config.toml
num_key_value_heads = 8
head_dim = 64
hidden_act = "swiglu"
norm = "rmsnorm"
norm_place = "pre"
norm_eps = 1e-05
bias = "none"
tie_word_embeddings = false
init_std_up = 0.0185
optimizer = "adam_variant"
decay_fraction = 1.0
MLP neurons of a small language model. Each row is named by its layer, matrix (down: output weights) and neuron, and shows model dimensions 80-335. Each number is 128 + 24 x the weight over its row's rms, rounded and kept within 0 to 255. Numbers have three digits each. A neuron's up and down rows have the sign that makes its largest values positive.
After each neuron's rows, "raises" lists the tokens whose logits its output raises most directly, leaving later layers aside.

L16.down319:123124132074142138181149145152126119104114118113139122124137110129107135107120099158125129116129080126142120139157129145117158117130131086132131174109142099161136103094119140176233119193133121119131122136127156170095141157160107125152158090183144117149097144146144112118155165113235142121146104122141101135167085145153158150145126086117153105133122118097133136140150108121136143076136141126145150119133139147160094088140161156135109110129104102168145152094177146151103105153131111170129140114112133156107128096141087131131148101151124092105106124113140141130141179132121125122103087142147133131146130146155129091112146116124110147127116119110158101147086119123142137127138188126168132149103173099122109118151108136148140104149071153108136166125123108102091126154124146
raises: ",", "-", " and", ".", " ("

L16.down311:120130076126123165163164145082115162126112145129047133100169075113161117119145121162143097170132127156100098110129137085134167091131133085114135128131156123137123130106162119134159095172122130125079167085119135135100128132148164104095128156111108157090113138142133130105138107076135109091137123157138093119089115118122140131081138175140125141103143139136142131097159102160143133146132162150085139108129133156123136093125119142114120127149134112122074159117127175116125095119122126106131126110129166155137131152109151140117142134179113154136097091121110130126112156052074130122119153082129164160140153119141101118128123163115129162132132130110123154123126130104131139147151119144120126088081104092120114126171101181122162109099083126132168138130117144104135116140066117
raises: " into", " back", " down", " out", " to"

L7.down519:146139074113129122085141164138119153114144121116090130163131124148143107107155157104121140108132116134133108137130143114108122088161126139165135134113132134150123121172125130148204123158112133154171131186075159111166101178160127099115125150082125128130157191130135141134113128123171113115106165119117105141152150109126128136088169084102126097111145087157120155073149119101145109124104147143138106148087154153135136126113112131112148085143118141144156135112119100141114179144142140121130142127129092186154155168159144141128115119143126132128141107140114155111187121138109155141146178153125095126134157085151122167177126152131142112108135137114125124160118108156141110142105190139132085145126118109065136130117122134145049111125141147164117139107104077153097123137113153
raises: "-", ",", " of", ".", "'"

L7.down1554:161102082110099143156144181138075150124153124145130116104147147126088131119124135116145138160120046114113132124127135132134145131133117117156156122137135126150126066164136102130251155140112127141147137149087154152115099128126121095081121119145142130111139124114138164204127136126224117122121142126072160133159129100105128136123102134137130096129135123136124126110138158132173142103123130131130106151132119167148111141112184131146120110123135109182125129115116113123118151146095135116149142129129128131146148153103107115048129113146137122102130178115097119094151157100121164135140152218079090126097160097142134117129135116170132138132124149099147114137105136146220121116168153146163115114154144155100139115094110126158105110099122119140121085114138115117132131102114125
raises: ",", ".", " (", " and", "-"

L16.down285:131120137105156117143065150085151095109138117139140118125141148152131115148108113099141166111102095101132152143085154166129095166110118116078142125096105128124156107153096086152133147103142136144096137193127132131091175134112135091137153122132148144108131125146128119120112062113109133081091115092121161161127163159154152113123079134129117152117147144077157126115115146151148111134130132161147143106102123145148131128113137122148136126138138159197113166123123155092138108084169138147105111139101175137156132125173125133163129161170117129091141127106110114167131132122144111155106107120120151094114129125170143134106106118158124108137124122157108095061093132097133104185104164130174105127139142108111127149125125128145113122121142146157118151098123135122116132107069141
raises: " they", " it", " there", " he", " this"

L16.down1005:132100192139135137180124118129150156142126119116107108100144118097131113093138118121123129118142128125147101126138105112139130189131181106073158160140122103068103132161162123150092124111104109126118147151152156134143106145166112130129147155140122120106061109134135122148152096094080104112132137098150159133110111115127173136133103156152096153147193128107108119139115158060109133124108162155085129113103097131139159134142118133174131118131141089108099163153130114094116110128161140157091147124130131118125131113132081127077109126123115129131118087127106081127107155125133140091131118141107095117117144139211103120127091135144109091142080127159156164124118168129135140087130115142091172098146084129127161140140119129131148128091131120132109182132123109103165127098147164
raises: " from", " at", " against", " by", " becoming"

L16.down646:121146087109161145110152129110137169124103105191131107120143073152139156129136118100127158127124133162108137106127140111176134143147149110162085115099142088149097127137107143136036165126123130111115175137116115124150157126144138109096203133109119133106155141098115144101143122160021132118080133127105130132118132131138141079172128128135119111131115119136124132138138148131116072155124142131121144140105066143150130124125107082134109116134125179135107196097101096148131119107161098158094149149120170145113135162167122105128153123151124123102129119138093111128108139129126100127109115096068124126118161142162092135103117147110152113116117126116106126114111225159131126113157111090142110136091122136150123146162134157133140153148141157109147113125143095115084140134120115
raises: " to", " against", " of", " back", " he"

L7.down81:179117110090111112130132161124126188132127135143138091149128149111110158119144143110138126150130039137089137143107149142152130094130125115145143137130150091119135102155106114114247138117111120162142117133104126146135132147136104130095121104113158117123131159132113163101124143128223106124134130104135175138159098089112114131124127132158121146119129113108122128129149128129138128150104126125147121154111126113140119118099127130100129137128126108156118136122122102122109138106117119085141146103139132127140129146113141115043131129140167117122138120108130133105152160124130185156146123204079034119169128074127138101128141151153155153132122119097124104103123161144255138134136140128158102127150169144106112116070108151118110119131085156089111117137132109117121118105124140
raises: " of", ",", ";", " and", " in"

L7.down1127:178121105115117115124146113158108139133129138128152116168137115111106157110124147110116098131153019121107146137083134141180120156147086131113131149123156121138137120133122136129230114121112133143157140141126133141154121125135109120097132104146202151140109132120150158078127136100216106118148152098130149151154121101106130109101143111165099122145136100134124144094130145132141118135131131119146086144136124141136116139128146147101143111123135163152127116119118114108105121106119118084133124113106092150162120138129160107056122129139147150121115121136133134086161127133101203138146142216095052136201103087109154110135118137159159149119121130125127127133117137144246140125129108129133111119136159123085129114086116141117104105122092167110092151127147087112116148124133146
raises: "'", " of", ",", ".", "’"

L16.down149:132132170056139173131118126124124119146111137143105154138127111083152139131167111116126141137134128151121141117139115127155157114160154141134127169114134119147131125143103130119137152147147127119088113145173144144127124140078149113118153091143164132157117091130100080125126123101144158110066117137141110092197126135164107115115188128128120120113132135119117129130170141117137092144114146145094144169104155155103139133148122091113114132147173127134119142126132203114129161137148147112131139165130132139130121167150162121083165072117150122108127114125173119119131153155155131148155137156104103110094129139143134154108132139130122090121107182127118159122137123112144105197150198134128178108111120154119124096082153130093106124120116117128106148143114140125101111159098114
raises: " that", " it", " to", " he", " they"